Weights of a small transformer language model.
Architecture: LayerNorm before each block, learned positions, biases, tied embeddings, normalized queries and keys.
Training: a variant of Muon for these matrices, 237M tokens.
MLP neurons of a small language model. Each row is named by its layer, matrix (up: input weights) and neuron, and shows model dimensions 0-191. Each number is 128 + 32 x the weight over its row's rms, rounded and kept within 0 to 255. Numbers have three digits each.
Before each neuron's rows, "fires on" lists the tokens most often at its 100 highest values on Wikipedia text that the model never trained on. A number after a token or word is its count.

fires on: " L" 73, " l" 18, "l" 4
L6.up450:083115129134169071125095138106057157134151119054114106186185070106148125075116086142131129111167153164100104099120136171192144099137151145103118115128161145103153123168176065192122174091133135106158123157153153110157079107155171106079126141077114083124164158182052133123091131104129133114082127178066112101127149096168129070091096137138174170134136094211125087171171183129130127066145165128148118064137150153150148205081139119196136167122128093125121112138146097137118124110102145097170166126066127139103122090075151151129113154138127152162109181122126176085134141120110142132

fires on: " " 26, " dis" 7, " dec" 6, "l" 5, "om" 5, "k" 5
L6.up140:075132134180150111117086151113089072083143139059098119088132130055057136187167152214155108136145141168119097164139149091143124160139146143105167069177121146109147136105089103163120108161150110094184074134094194138141098157098196096155143130093107148168126142114156219138120141101095092148116084141111183168196104164164137142097113125150173123150122165146125064151137167107072145153126121126097086142198114142148070120088153091129146149153105088141128105131117074109121137187104157095102103090137123157155116082074124146060156118131088130115162120119127120107141171092156166111

fires on: ".\n\n" 16, "," 15, " met" 9, "ing" 7, "ed" 5, "ack" 5
L6.up476:140179177105091163119108204139072152135170080114094122150129170115133109139071127076064165090151138157074065137187157180135140117148119089137146147179118147149117160189112088138129131071175144111195120104133112150123135105123141124108151143160139128152092125078129121120126085054171074109127154096151066079130131132163152156105128117131148134096110140057157121161114149082197101135122094146097160065169168109119122095096100117141085124100158148086144152139143118134131095121180100088196129116133167087080149160192172151093131138080157111165149103175128082153163067118111069121

fires on: " |" 64, "″N" 11, ":" 6, "'," 6
L6.up34:144066111088118134146059149160151152100128125141121128096145132146121131188155088113059177192173120160146124126132160073125110109091097103146181169137128123159106137150139137108183103167136049120092150051123036129086155062114137132127120075172146104092099142156129096110104119203177107117121116110134092170126165097124163118190120127156118123161122146083071086153092165081182151125140108133142170099105108126093118128150143101143169081127126135082128110173162224138161127135161140083097205103128110118126133068122113133196095162169134180092113106127169127145119131126087117101

fires on: "l" 19, " de" 10, "'," 10, "." 9, "il" 5
L6.up130:151107143124106098124118151132125144104183089142161104176151183058086111157137102168160107143183120095112121144092177062158113128161086119174142087091082121170156098120081155162125168183166107124165137096160157102099159154149145131135148048168063085075058069154150129146138110186113121111104139109100069111114125122127166137125176124109179186081152135061147133165096126089094107127170099099147138137079135144135082119107138149058119163119081120082152138158188110084194133144137100143117134121115168137092147108117117186130156194096117181161123143133168101134158127093193119116

fires on: "al" 20, "ver" 15, "ul" 8, "el" 7, "fer" 6
L5.up250:153115172118121198118140127090202104113152166088103166079137142104117121147128106148159087129115136098107134099112144123164125127148124119112077114106131117121164102143154189148133112083170068080112140143091113184155125149135088155160173180170129213147089111159143147147090108136148089150125087106157089143146106117108138174131175104104213146145156088122112110149146061153110103116128143099114135104089143130118114164042083122129129106093115157119158149087137096136161139060111163170140157154112042116070083128195108162135091171187068109200198079075117121127101148155148118130

fires on: " f" 39, "sp" 9, "." 8, ":" 7, " M" 7
L5.up202:108059185052126124126142132113084110106103188131143132152069108155137170117166070102051170160128098159125115176106106130076124077113124149175125180147128168164163095153112138134175144121117124109179201151094104111141161128162103086135191103106119082178104156077054117112176149149110136129159108198097127138130151133131156071089139101159126147155144122135073114094138102159153135126132160067145092133129128162212119117126154125095107107162142129121149129079085163084146154174059128129141146075131221159184114132103131114142103155183140107089094116132091084135144110087118144140

fires on: " a" 52, ":" 26, " |" 9
L5.up290:180077048142128135073132143108205112119123137133154125143159164140140111126121111121120133173187128170155112124100150169145132138135120152124158165143217109097055148154111185146155131117124106143113133104138147080158155153160107063153151151119168098143113088139034127097112157151159126188115110125164165192101187107079107095178106095132069127080122099146123155120117069129194041138149132121129140115137160127160157051133115097116090142171091096048141087101129147113174152154130130137167117134121086131147153094149091114104119142134162083127076077152106100127169124051115102109

fires on: " al" 28, " El" 14, "ra" 13, "al" 9, "el" 8, " del" 6
L6.up200:156130155126125078127175102116173143121152161111121095045087153101195153138151105168153079054192173103147146110074165023205100152131132102162135145165141130141085094160128144053150178156139124102131092178117084187156136095173137110065142125153121141102155130056112122130111125153139112110110077077166111141145139142160088130098136105135128105133130112122124103151151097105153113107177134088121158192120158105115106101137080132145101187122126152127141059151131190089135140158145132121167122153164136093110113159143155130126076154162073152073115059114130107088135177103173086120

fires on: "il" 21, " and" 15, "el" 10, "ly" 7, " all" 7, "." 6
L5.up462:121212160069115114118118195146136067126164128111173139152138171096178071107055130190211170143100213130131131165122117167171079111157108158126143133136128112088106115038072098141177101174156136060106098146140166112148141114122122137126139057220117166078124147118128133152160129163128145147094076104125141102117079099153145112099103088109141153121104053137121106147126147108158144178161122100143151129134144144150143135053190074160126140133132098095143096151119134150124110134122124102096127146224115147148144127120070123147135115148127132140104059122139151095164142109118110131

fires on: " the" 38, " |" 14, " d" 4, "-" 4, "if" 4
L6.up202:161145054075081145116079150089143115133158195122141178148146164205102115083138067156117093078129104146146122140152141146147092167222105187176137173068142148106117123113083128110155139115171151154153094171120113176128136093123140136164125107118145110124205109137157166156146087101144096171123084115101128114129161071098122071198128122126148119111134136131095122162127196101123090191148089135155162126119145116132096106145072137127190230126107105109123087105100148138089116130161164102149116108097088184121055143155096154106114144103089124119111066135108140120141155101070103120

fires on: "R" 29, "p" 13, "it" 7, "n" 5, "rop" 5, "od" 5
L5.up259:150134195154153106171135122136081133127173051083140192114189109178134124085109054115117149171097107121126101169119131161130107029125080123130131124109150113155109113170199138143129111087042132119115112122081071143140122097131139172155114165139120173140141186082117143114087149125145114149050173105086123139098168104161071143112099134124140154107105114145182122183170110119114185145156161120161136139178165118159133180127084123168174141153137096138148081080108121130169133068163103158109109124135127113161127086109140107147178145055115165141114151104184102088136058125143093150

fires on: " and" 75, "ar" 6, "." 6, "r" 4
L5.up345:150134121066106124110131202109124105070075110100092073146144188099121118164144169129151164167122185095111137128166114111164093167210159129140135129160151097112179148103147182193173163186131144127149110103137177064169130134117116059129116113131106065163113104152134111124140143099127069117094103122115126154116111183128154133138142076194118132137172115120175103127150150143125091149126131067138132132126092145160119136140085117048130152171174124110145165145128138206127105083141140136145151059145151112065200094091114098122094173050142138131117081136078118112141162079103135179